MLP neurons of a small language model. Each row is named by its layer, matrix (up: input weights; down: output weights) and neuron, and shows model dimensions 0-127. Each number is 128 + 32 x the weight over its row's rms, rounded and kept within 0 to 255. Numbers have three digits each.
A block is one neuron, or neurons of one layer that tend to fire together. After each block is what it responds to, as a language model described it from the Wikipedia text at the highest values.

L13.up240:149097172034079141138123141139142064158133132105127119148126152142180128138181142128112094145096213082166163155184177184093071143107157155145102116109138106126101127128158217123102121149140072133132160168115112145130118114122071139141124153117126154183169059133116160127106115104134110158113126168117102121128173150166087166175106176075111054137160151133087110145142098080160092127141
L13.down240:103133120193159119137103203138102099187103131141168151154136127122116127140062118130110094101165154117149124108105057100105157135159082088144111147090107164102133108152121051146176148106132112086135099091128168128130135134140158077157147153085168114164143075119123130147121110118142087153112122057106168151103153138101137116074159125164139139112130075143255158112094139161125120129121
L13.up397:127191059111113145155109118076164102165090052108067089094189142166131098179139089112100142121115150132075128117132225045087138084164158118169158142155132126143147120120171142053124136148111119113124130114109118098102154103143096089188186137145141102141129093106194111135168140081082134114092112121088130095131100169149100181121137132137178110157180108109122134088108168108096177118193
L13.down397:105078194133128141099131141211087140099137197130170111115101132134099173117145175148136127116130152115115116119105033146197102146111097117123129125124150141168066123138123109109102106132077126089122149131129142144107109165174174143111150107091124116129122144168136143081042083131185157158142205109110130144164101084084182123116117186140078166158115080159167157139132064134146086105088
L13.up675:120127082135115152154105097114144165181112105094137106138154113157103148136150100069178169072132183169143141083148141135090189139096126112158064149087116102131128109150095193156115136130136142131137181147096131131076094109094135119132107171126129116177142098109177152139138149067154072124144118162087161163128066124125097130182116095044126061057142190080102128118144101143106174116183
L13.down675:127046116125095092142185115157169106089137114171075129165071166116148083145108137142108100130110107125145132175115076148106161159099155200178127178081113093129135180110149108079113105127127161120109130153208124119159134134116073122122137133114122140138110172092049104144089127115123156073145175111162093120150199172144191129081098189127210136083103119148135107095195127127096108050160
L13.up934:111142175086129173118157156119114124145162103123122135154125073202111062158133093141110081142095097019169203094135156091109114159083092158151101126130091106132129156129174165113120068090171145132081097110122102119148151137119089138144130128117072106117179102149163140106121128080158117103048087141075095125098125187144137150155073131074162107127161141084121109059144161127121151093154
L13.down934:135078137151079071163162100139140162102161130108122087091160195107101167062125189194065177149128146143084087109193162114137143144143142099098123159131164138137094107176087093086154122150148090154130100093144139186124137129109164096092095149131124146111126130118083119148111073151155112158120148134168129119111180083157136133107136135117095129122109124168200145159105113092121108110096
Responds to: Later sub-word pieces that finish a predictable word, often in award, music and film credit lists, such as Act|ress, voc|als, DV|D, res|earch.

L13.up295:112173048071128117066100141104091129116089101097113150137095113185230100165122101139139145091139115118073121067167142072218160114131118134088070135115163144137119142111093102103140093099082074144089175153122107180106122109063119163202092176157140102105131087175103138118123128150082127124090071161155063146107117115110159116147150161104141081097147173170102117142193103152054124095135
L13.down295:101137155140174099129159142123098119148150123103156124180135149106124054142177164132118143103099112168098104127112148131118106095151098074140064131115147071141114122103166127167149129171090118131146177117139150162075119157136139151078156110207123137150144185126156153153040140161158119156175098097104113179092101155135126091102127128170114176168166120085137118141139180156195172114101
L13.up322:141084091187105168085111099229089105086128083142114113140089151182129112187115106111109106109154153090118143137145125128206198124199150129118093126109113143096060188135159131139116081055123082148130138071124118169117153089089090097103107116145174110127194127120046157118076117174161130160154133146128133109162126142105159132072136186117097095151160096147125163086129100131074126056102
L13.down322:077108162103144118113198171081100114191105152106177144124134126136095108137144128107170150104167111134174151134123073137141054140039123163101136091149141127076101105164122111117152137137143114078150097137167186122185102133172148075152114131111153086146088112115082117231138123196140086185164177109147151118151154105132115085127131079118084118099123153160145135168108149186144124203154
L13.up928:062108113114101180080133136145134074141132111093166188151121148206154149159149178119134120125142115077078128106179155143186129150186155124142087107108114169160178162179123128159106165132123106072134185074125196145082137146107068109127103111169121075069201076113136130146132123127100118155109148132127105113122133105171106162056138098149089055146183163090126122115129080093064143074102
L13.down928:176106130157122157111133155147066137159097139103170190081126140082105128104104076100109140126156075140134097120110051164124099175101055166102104095158131118150075047172152196153138081103086109145134094105132127091165136152125156136181131113162085159140096121091139123122098155102129195188207107132113062132099067073173118136174130154146127172067144099147167156096115148134127148146145
L13.up966:110128082113096190102077105075059129153124151171107167159104160155117133145110153089162141105147165125144115166137087155090156140126182099122119223123163117137149098110086125159113142121134126189083116118083182201161169142084158082128092069107148121123122131127137150145102141130137146126078126141064120130086155136146155143137105138103116104109146110058158165152208094102091117109153
L13.down966:139111128120097109159181145106153166139119152100082085169122143160136121131102119152123121090125102100149066175180184130164121108113142152140049114129178182133081111142130172092150141088090104088135117164212144183165099121178122164049145114129139136137162151168126142165157141136125156119133112149190098145152101128124123091155108150080143129124091111110155104145099115165097161129099
Responds to: Suffix pieces that end a word split into several tokens, mostly plural or verb -s/-es/-ed, as in conflic-ts, hull-s, fall-s, lim-ited.

L2.up369:111141136131149154100175179092115140113060185122115084158105192135094065175127135147103074077117088110114135164109096146120153125064139135064078192160132167142112111147145126145083129108059176079132125086197092182103155177157089112152141139128128118133092136138105146055094083176150141084052074133154116117106164135155135095091114107087118109165158092169118159126180096118141089094152
L2.down369:143109143130088165118168131173111128166137083152173156150130209111188205155090099121126034136134095127181138175098111159089135070103124147088109105159141112103165162155119153138122135106105175109075130093134150137151092176135091134170098121086122165136059131194160166133068061144106103107082102170162136130104131143135150177121157151169098150120119055145094104154152155103160102137093
L2.up877:092162154139108238119129167147193118160103171142144132134123102197126141107135181151113116160160122166111146108148088112107119075131110116160129113131128160106117104150141098077123109165133157116071124167068197129111114151114129122101163124080135105132143174127083168115141091184150129140146098171161126150094120114170161159134113137076086126164173095096114177144131085165101077132175
L2.down877:131176126137091122144151029131163113102136153128166148169102128120178138139077153083132122136180130102158159123093216153135128108138117107119113155093212103111113192164116104184178082080136131196135142154101119119166125150151133186144184129148146175156139174119137089161109112107151146123078137138150142115131163093113168158125156159161087153049127133139140141155132137108121114121104
L2.up902:066103149118153130137123180118127140156159179122116144081132113160117090143185168107123113109161074110102101148108151101160140088143113102154134128187102125163148116100096092082113206112168130090138119143142046164127090162107147139078108136096166145084142158172064189123143132140147155086136123146153116150091076123151136142104157045113138110096082154138145168131118132107080128107133
L2.down902:121163144117123092123088060137167151211095130120079171149056161155139122147117163134135099084158140133172146103086135159074148103121123114115170093165123178164139177119049094121178164138090082073144101174149126145130137129160166160145150115171120154122136155206143142142147158140130073154120200178115156122099105099100108143114160174183143141105085161103170142156129137109088079126049
L2.up945:110135153120128132174169076130159160142156139143151086119069137147125136136146126100084026175061103141096070143179102160068131119107160181129112098144057105143093165163083139124126149129144147093071138108150111166114111187062098126128197169094129143116174181152119154075092115191161150081148088143145136065098107117158151110098104172131094126076127118120129170152148124121143065123133
L2.down945:114145166138167158144140193114058087130092144153070142229129126128131148129133098142088073115129162111148134128071062115020135134139073076108199125160041163137138146149142173120094079128156118156080075117145129154102136115109039107103109119113175154094134099163133147112117103152149068104109180187181184157088175126104174125135153186147144156123178086114087160172134118170128123064173
Responds to: Short opening fragments of a word broken into pieces, mostly after a hyphen or space, such as heavy-h(anded), mid-n(ineteenth), wh(itened).

L8.up582:132106050122092156123124154154131150165134089139073109124119105201190117153153107130132113110082128100125168128081148092105164097184178119122161171117104101120151092142108130122155080152167056142207129123069145143157112151102101106154152146123150149105203157091130175125128073068149111142199089113136088163110081113150123176105157160139104064119150150140126155122092087092138178137143
L8.down582:109109114135063112156106150096112124089100129077114088146134141113076129097087151144136147088140196132143090093143127128100126170151124093166128073152140127100077142096141151121088162133074130164160130125150137108140150139121086058138201163093113125143100163136085129133174055171117163105111112079110140159174164161136149088210149112090106107177064184121133105151167175135146129136093
Responds to: Prepositions that introduce an agent, source or authority after a verb, especially passive "by", "from" and "according to", as in "reviewed by", "funding from", "according to".

L2.up63:096114112094106166126215131065191072119149143132136149179134129142103098144161103113072175094142156135106172157122104183110154148117170097137093104086126103095142166145172133123168096162117115134109105112146058076098137105150112119120149139091174177194141104088114124142075195084169129072164134129121092128122126159162077178088121100137133083151133130054121127090117103114147133110088
L2.down63:118143090134154101100072117158140144128114110068113181129130140129100092056080121158157126180146142169128119050104130103168124123160145157129116196134170113178118142135056141072112206154135066155131117138166120121127131084129104166148102125150141113139148146192146117146154103175118093131068102115108127111099150097110159144132159115073116152102171157175171174135119061120088111131177
L2.up388:080094137105063161123137162110126157127178136144167116124136121167049126066141165118102124085101155157161185157114137146103150129179100099121119080112077164118131116092121217204126138139149131121105136162148102128108173166114091093084136126079078125175113105116131164173143187139126152102169123165095087155117177156148138082143163162107120087129130200138093142141146105088086149146169
L2.down388:089129157104109154106208076134171146114157060125091149150204159179182096121138166146153100124099071147153163122146098174097171118211143150089124080114115159123104154105053179112192089090158124132122119140079160171124061126111127142124100167104094109136056079137152183134173112142141127150150106149117107109130111127145147085143122182084124076111091108130179093136060089103157180160091
L2.up587:046176155158108102140130085066106115100157115131160097094219145134097143131144035121133102106088118181083183078140111144115100073116052105175137123129121166162111153102121134147108134127157151168168085129139085162154140116119093090139154107126091178071133110060111153161149120155088155108194110163073125132089166092145080058150154115129180096153169093158146156117165103112178123136160
L2.down587:092164099113159132117094175112165138124120126169149140168034096125097132095122186122054085152119062083145159108113099163178105147154153089139112150127094126065122126129108144113159096159110145096051135237180079131085124101160104138134082106131101155123137107139122148092093163143144087113150083109182162124142059075138127112113125172097111121084124175095115138113121135106070161149092
L2.up755:079134082157112140100106187132161161091217124149099148070141144116081166065208132103107141103145107144167150117135148168166135075112146114128102092139129130108096110123214104174174120139143128114155100165136155099115103107149074094154137161088087142119195081150151145107064160159089109120175107098143082124118134178125141109090135146177163131177119168113086194139175107092141116131130
L2.down755:179144119138084121120139080172116150086168120081143147120165149163145142066154178155078143108122131117144191137142093089169109133101181127140119040114120098149141182128101163152111112184147155140125118149129116149176077155101098129119125109136090161189137120089131162182114123104087126119117148095043110089207120113093124067148122174070186117115131159134149161093133138080161064122133
Responds to: Middle pieces of words split over several tokens, strongest for forman in performance and ide in video, also al (value), ist (artist, Administration).

L13.up420:142055118091138144094130140171093108112133114161108176107172165136132086129149126108087119104137124133148097092147050128167124107121117103117115106131167112123102147122132147091150182093131077127164143106046122159100142150147159127159164126139082144131160176167057122158113119123054096016121133115122089122083142176132173160086138163161149074128125077116145161067104048135138184131120
L13.down420:153181102134120152143165188120142119132080122100167176179085036107127110133135173121126194146085136099115144128061148096131127194102125158128127165151105188091148134090091125123166118148099122139168125184170111093106168133064131198100117153096146097086181131168123135138149074109136126125105100117076123136103146165120112095159142111095113137158151154148100136167135177191129063138137
L13.up539:123120151101171164161115130137081165101077095164172119118138057157140105192113126120080157151189148086122170131145161117095100141135128166087158094134157089106136089126068163089142145161088116135151126121086156148090103147168084133061117158106147108081163120158092104074099086089169110084151107109140176114143100086143195174126139127104102101112123123167142153102095045137085162179134
L13.down539:159125097092118093043148127088119186087100191140092110144124209199069096128103220113121117092079166160126118105101135136122111150101115078179131112076127126077110124121143112158111192104120084098145169103156162102162147151106133128116143114144149114162110161112130144126140115072133136099174138099130084129136131102136086112167099095087082177192134092118109101132141140130078120148070
L13.up725:131073112132071113078092130114163157136112091123126122086184176195104103148117120125090155138096135148112156121103127119141153101137099136155159146181158192140172141151118145140188169208118069061137232140113161126112111118135106121082094129130128155126122111137052144095141034165133150087173151095140091172102071113178141143149124131112139146115106161111161109115116130132124229156101
L13.down725:157177075143066147146094181115140109162149157153139179100187179104094095175132170120104131137113147078104134143168171111151130137120100093188143150091109160120124125067111140113137120120111040132146091155094103070103178153130090081139143155131111107141203138135100135124151125155120123088117111161138141153119125089136111087146122112112177120102182110074162110168143104109135150092137
L13.up996:131069142101112179152133151126116095207132116167168091178114108123142068142168141109069104115148157148123152090087102079141124123114104110162154133111092137116134106190152129096096123131087142146130180133072170177120147140172111150150137184114051180111147170127105100087102086112113115120154148176088163132097091106156097174124116134162089099094064151118085125068114113073118170144103
L13.down996:102142122118137109219124095128134163125085072129094146112138178220082105095104135132105141119168191063163141142104107100100099112131171116162138073096151129108151172152095110114150164125167176174101150146160126078130146105073141120132126101109167105151127099115156133135182151113156151130116157099107005142157151130145139082116102137130140147112170125089124154089109157171118142129119
Responds to: Prepositions completing a fixed phrase after a verb or participle, mostly to as in according to, added to, compared to; also from, by, between.

L13.up85:161093149142074133130123157158169135164143154127139167174103112173106109177144174139124167111154137100102121149101142116078110135093124098148135145114077135136104115101090211111094172085159139090118149143151075137151134100155128112160137093124060126124173093129115133123161131171139151072088165116126173153090133171159081126115128154084110133150107185116147125118155111144117156122189
L13.down85:138071114107080098116181102147107129112128115125087103160114166109119179138151098067142063101081110130117165112140143161181120115095137174121098115086142166142152130149159116109118097143159056166083113098070163100149097132110064088092128172117112122163110144125161129088121101150116195148117169145124085150090135108186099088119096163125119112173131119122148210108150159131105142087156
L13.up151:093123108098070115133153123072166143179118169116163160122159120157158100088155057112105116144168178065150092134118099155135150114100182145114101136184146140119177104087083227100112155146112149077156120126092092097171085130096153126120184089187095155126149089163107110107197207175086133091100151095148144142096127168137138159053144103102113079116164112104138102144135146171117129123182
L13.down151:108147131176173119117158096135145158144108139119119136106172109140135136139223178111119130144157128077145079171140179157110104140146135092112100112098145135082151158124182143137114147079147159068093094165159147089142087152201125069139118095107149099113084121086075145139143179109104102092194157103091122139148116174163080109173159123194135152134117184111104118091134182079149111111124
L13.up627:130120089138143109121095175146143162186128139189136153162088157117129115193183105103098087090153112136154150088068119101092097084142166112147133142116105143160128160119072153115137152114183139110088101153167082106154194101165103162117124122135115166060087112097138107115149149140073123152066122136058093120087152154121136152124147118100067111129122153105147172196094132134074130137157
L13.down627:208188122196113130152161142162146087126093081126163129151161149151155188214120100117103090086183163075143121117127136146087134119140195126109171123157119104100152145175094157173144121014178112161145138063130116105125117139104138171109138103136115078178159178118068109120105148098095112113131118158107046082121151120206148157148063131128104091094090134123126159088101088157131148118100
L13.up862:112112133103095171142116178143115168148152128127135193100132097160087134167155083155102158073107127108128124177174069178167127131095164132152104130137108056175158162180126158126162145163136172154110109118118112116133096113109144185142151157161150154093080120097179141110180117146075127075105164119148129125099108176133094128153121084068136165145113160122130123114157084119090129122164
L13.down862:080172138122132098134145081111158115140068137129115140146169163110120148137129137100151157159139123117162113139146209184139139118139154058077123082115096098190160081133160081146099087091143151100110114126148116145121181136088145114125101048070123072068133154106133160130102144116070174104103160095134161183141103140096179100119098096139146110138169113117079177117156129122206159114215
Responds to: Early or middle word pieces inside capitalized multi-token words in institution names, titles and headings, such as T-echn-ology, Ad-ministration, Me-ad-ow; "ad" pieces are especially frequent.

L8.up539:104096187175106138117150186135158148161142101117166123118103039179175158169176113170124134146146163147131160079156066136159120116179081133133122121166141108153139098110202145127195122141104055102167111144106159073088173086143047143107121199144102109140160105096119113156088088163177153157088080090133080116119115137147150148130151156179141102149114148096103155110130065143118169084124
L8.down539:141159125177119107119080074131095120092116134132109100138130137153144084189204152177092141160165149116179127131107090184145089088162183134213208099096055098157139098137107094145173142129167126100122109098149089126121164128143075202152150193087117164144210140103181111116150167087170124129100167057117121138135094149148076130093144114097119095168146117081099148161110110080077067108103
Responds to: Closing parentheses, quotation marks and brackets that end a name, title, date or unit gloss, e.g. (4,386 ft), "San Junipero"; also "-red" in referred and transferred.

L2.up167:099119176151113169139165146126102120118155133117126094130155119126154131140110110147108145165165141091080156123107098095151124152147154051120122187142124151130100159112040171118082126042152093098130093171134128139148139145077115141173128089091131121095153042174155128105125103152183130123164105155163130096143110143134143159120059098173077064186112108130130116125210150088181133115124
L2.down167:114163107153165119113112101092146102092176162116134076145113109149194092115164146119080152126142142116167091110068131120089155132130102057168119140111130108162145128137117158121126091170150106173128126137148157126132059149118095142113086165073116183129122113087140136148143131121160138121131141123136136146129115108134082127159124116105115084056149066105166136123131097141087039120089
L2.up756:139146057151077149116163148101117156163116175152108039068134071108103105135117117085149103144198158168117138117138079128192136084181163147095120122165125158151090126099116137142119172152142169087183112089157124127153119088114147143125133169172191114106146078089074112135086129144151142175185147175107133117106145071120115120154077156094148073097127111126163143146121107091145167121168
L2.down756:108051170117126130110154073104146092192062095159139066122118117145162124110146099092141107156159103126116137094114110084122120174110151074145166163149118176130157111077183120171109103129147120131142172123149100116162123155049122146191106168139147129112158101141126101164115097121085043179179072086149146109128047127141097125163145124184139122145169129189127093178129056146154134074093
L2.up826:139103109145084179107147168156113086097189145108174170110076131107148108118155146088107123130157163106114127138188101111096083120148208105173129125125155109192077155065193194127096137154136130138093140079138159110046054099131145105152159156097115137143138139139137120114105162130170108183151120168094119085139122101139181125149093103122097121105122089158167113136165056131148096171155
L2.down826:142104111151127090159119129118130126190118190201152086100133176108132146131177136108147175083158166104122129114099098160135080158158134133104112162097175170173094105172184067139116096039153146096130154158142146100143153115101074156145123135137156105077122180111136106095093113164142082209117139105136103073152113088123128113099128122084103104165139135115132151130101180134138150162123
L2.up942:083151136227103153131125127119095160113111129166190117154094101121171110091142131088154095099125136123107114109180120128151143180162158098114101109162162156109109131145144103107134122168145148136079131083121112171118114124120100150187103191128153118157156155101136122098069096097185150169153086160090111144115172141158083157139112126115086148105145087084149121132150103127082090173131
L2.down942:124162118144111128104188104138101144181134145155114174177152082149129166120172146046160160101116213092118048097124148171093145118108120146114124156121157106120142202086127126109126159147101151123134115114158131074143139074083093135054102132133143148130113152092155121145161136124176184157153166036167140105108152122033160087136190132098153179150129099119093079178131179111100084083090
Responds to: Final subword pieces that complete a word split into fragments, mostly plural or verb -s and -ies, as in Bull-s, subsidiar-ies, ev-ents, Zeal-and.

L2.up77:058207168097136142108138155140121127146169148126110128081145145154143061130184108105137179146120107096136130170097128155146099069115136131098118168128129097083088102135138164091109205180106154111104104134115082136150129175150138135179153159059146181191135153115071162131127107146162152146154149122109141162138117149127118104174154116119135125096118130129216196120100155075112090130107
L2.down77:078170110195103152120151093129109177147105152088085135160118140105137097131129097115164130197124172121164137135129090160092163141056090132114131116105209148124153143102117157125157124128198102161140142180119119068115107138153147098187166087090145114152161161067122131228122135096130089160095127133141132093116132124119190139126123153145103172150136116061176141127157102094246113111139
L2.up915:118121115070120105087101137065162143143146202101097135089168101131142083164160057134108095205137146074128110128111065143110113158150115148120160113126059128067118078123076135125176121147140127105176153152148137091146108161173159149165120104110147140147095110188123146172172115148126135109149090156115092117105129162127137138074136085087165166139084111180118139166210166092145083149148
L2.down915:130146132160131145173136107169120136160126120096162125093115119097174179132153133113101114097101132098118073139115114170108196121098162119093075145147087136119167132107097151189175142146148158141133120151066168103113131116079140080120087096139151186082093102089113143120151097180129098162190106120130143202091139103135124114105150099180166110090078140150114111105158150132161098122129
L2.up928:082107086143122143164144161114093099135158176078076188162176078199041095140135134124152092127076148108132083161148144182164124099082144103113094126083140085090098118143164155112111155092115107137112096133129119157151065152173092149140113110112066173146156106093154156045103049172107105062158111119128146086128185110107154103178073070142196121151082137189166088160124129167127113134156
L2.down928:157133183142108160153125113122095177183070120114121163062162120119082171106097152114141144126135104143165089128117203205118148130132098138126183118162096151120120113160165117133153095081160095139178136140136126135114134112154072118101100096136097157135131123121087123129149169189128117146133124045114160140115106135100151152129112103112184106093071074161152103123142152124199125073124
L2.up1011:107167132099128130106111086092135170117072127124131120105179166161112109088070054116136087151169159140111152163119158129125144103190131158123117222113087152144138051115128102102166178160101153129161141136162115104104099150137191113125120108109110167131083152094140181092114094159151169127163156100137052099080145179104126051104151101099115094102095139111124126081129145149106145118106
L2.down1011:102206111183128135126137165073192107115113128100096123177133081176121159144149128113032094157046132141123138132060142116119176165119130154125156120072127094079138155121141134153084151132105123167116082110132179121118079124085127125172119126148133140116169118103127099098138067114057088134152127151096120126183129186100125146097162130137132125135134161111134197181133102117103144110121
Responds to: A "d" or "D" word piece in the middle of a word, after a short prefix: with-d-raw, up-d-ated, Sy-d-ney, Pro-d-igy, " D"-wayne, also "on" in R-on, and CJK byte pieces.

L8.up244:122162138127099162079098115074119150190140073117077106123070151142178152193141154163143111132176171119117058084106135101112130146102146182142113151152099123137144128123130171125115054138126105122119106114063098145137143156134088185123127152193141150128075080130151160121105159159135143137165107163137150078141195175129069117087146158055085060151147092183131165143157120153108089122193
L8.down244:157138139139090020170116133141126086166102119143150140108100113128080134142134053204091138140121104110086119100172124146137094171133149167144181117166145137113205132158083105128111097126097163112118116141110115045111218126085086174126091123125107145120127144088138111140111133145092100116098119127136200114158163200158106123187105085065148087100139165112122155171147092134150102139184
Responds to: Final suffix pieces that complete a word inside a capitalized proper name of an organization or title, such as Entertain-ment, Sport-s, Transport-ation, Indust-ries.

L13.up498:125130144114193137085116184191154159133116119132118111176105119155139158185176166167096217197116144126106123131089113114173149106083127073135103114184125108187120113187140175132133086118109071094072129114094125167129110099089122159134139100175126142136119069106153167182071124112128101092128108115081139108134119129121109146080090188178140109139108160074106195087106111097135126075150
L13.down498:087169146074162140120125185056099103196113142137119141144123114081127152121084119113143139110151075086128138143141163143150111138199141113159148085126131130123127140181126145137148173136161138129113122121165187130125125192216171115151139111149135134160145116175152098125178097065121165165107061181092136123095113164071124110130170059115146186063082123123085147101158125173183105143186
L13.up625:086098170120204197112100153155123122122109197145133139113041116143097135173135126157085167167142132122146155126152067128070165167156183130116142125107093191138132123099155094133045159182094138091135064086173093087088122156094134095138129086115122126141107169119159133083131102171083135090125112094141098121097110156124144137143117191183129104128115170115203161148167101119129124125143
L13.down625:179148100140069144190127109122133097162187124181197162093158108109140137098128164078085137176137162162145164138122115086037095143139113119100107157123152126075089169131097143162100117156138181147140114160116139133164153118108091178176143064121094200124167146108157164150123113099193131122157133166176173178125124150079149122116134132133157152122131084095110139145148121138148112152104
L13.up650:132154138101121129137056098149127111110087152147084162130072145101119077130168119128139077113111125149136159103151145116184099132125150110129153140184110150096077159159138154084133085167063114112076060099112109089106180070113137107107176039110109107171093103127163151100103167114179206095067119137104122141070171185152091125070120083151140122114118112144157140094105159145179184144126
L13.down650:121106108122105144119098151152131119103148121118117100116168167162099098114136080176167140120093152063176106120076140128161171120108140121068182118095118122174188185162151120099142137088086132100088132083108102177159128128091114087129199110107183166079100115176157137123179102177119106120091105147136148129104161118126128130105098153160149183100158132176142064128150121145167145147031
L13.up894:106113107143135107114090227116102120153142194150121163114117145113106178099133116152081105111161132137153093119161126096149149186128146086098123123203124110143087112140124142170154079171105117123113088155167113157116149120108089120138198119139143130136141142169076155119182175100198207099129083137124118166112064196141173107115139149135125156163108130085120180155107142101097117140141
L13.down894:101126156139133121095115177175152193153115115075122052154127153132127148113113190126093152150166166141165107111132119152061190096198150123120139064132184086097112147133122096152093147105135125129083135064142176151099123109161103117115125132141098126149129147123142155152112100139090126103135082111169132195131187144115143093130109069129186203070060178167080142146134142170128098135125
Responds to: Split-off first letter of a word, mostly g, G or h, H (sometimes re, dr, pr), as in g|eographical, g|rave, H|owever, G|iorgio.

L8.up296:119115117069193107090104114144151174139097122092107126141130139136089099108172164126083165117146179167149106129161161149148137164092142176118126090148163220102105144118145089113198113135046103087117115134118148116121153138092080135142121137116099142150096076169128121143160131124204168125089101097157093154128107108094084139119122149117132131160108136123197171127196090146056123133106
L8.down296:162125155126131111139062131154111159126151102066148128156150137146140168138132160137108175129110099109093168160202112191142063108059105103189115095170133085143115203164142153110083161126067178149109114085144168096175133147164126113096105171146139116113155180147144120137090092105096150182122076055152108132120091139176127120136136134141130130115088095118127115120206156170145082101111
Responds to: Opening capital letters or short fragments of names and words broken into pieces, mostly in tables and semicolon lists: G in GPS, Seb-ast-ián, H in Hunter.

L8.up409:127111123126163183125150154218194111145159118151138159174136139186143091171096084082113106052202153151086185121119139141195131176118161125132134085096107120127105118136146135136093084112127086158143175108153066166112191073133085152162102103119115129095133122171110139194103068147126151112096067071103124126125123132131106181100138069070171111098125089106137140120130097123064074112128
L8.down409:118148105149102086154154157108083070179075077094109170141054099170174093085013124057166081075110129098186087114167116098147135097117170129099127142112090179163172187143130162136154150061131117139176126133112130168153176126154172143050100145140141145190161081137150141149090152116124111182104114160150129072177102108145112104141115097097081098111141122136151140122155122169163152164135
Responds to: Final subword pieces that complete a word split into several tokens, mostly plural or -ing endings, e.g. town-s, spr-ings, monitor-ing, hom-es.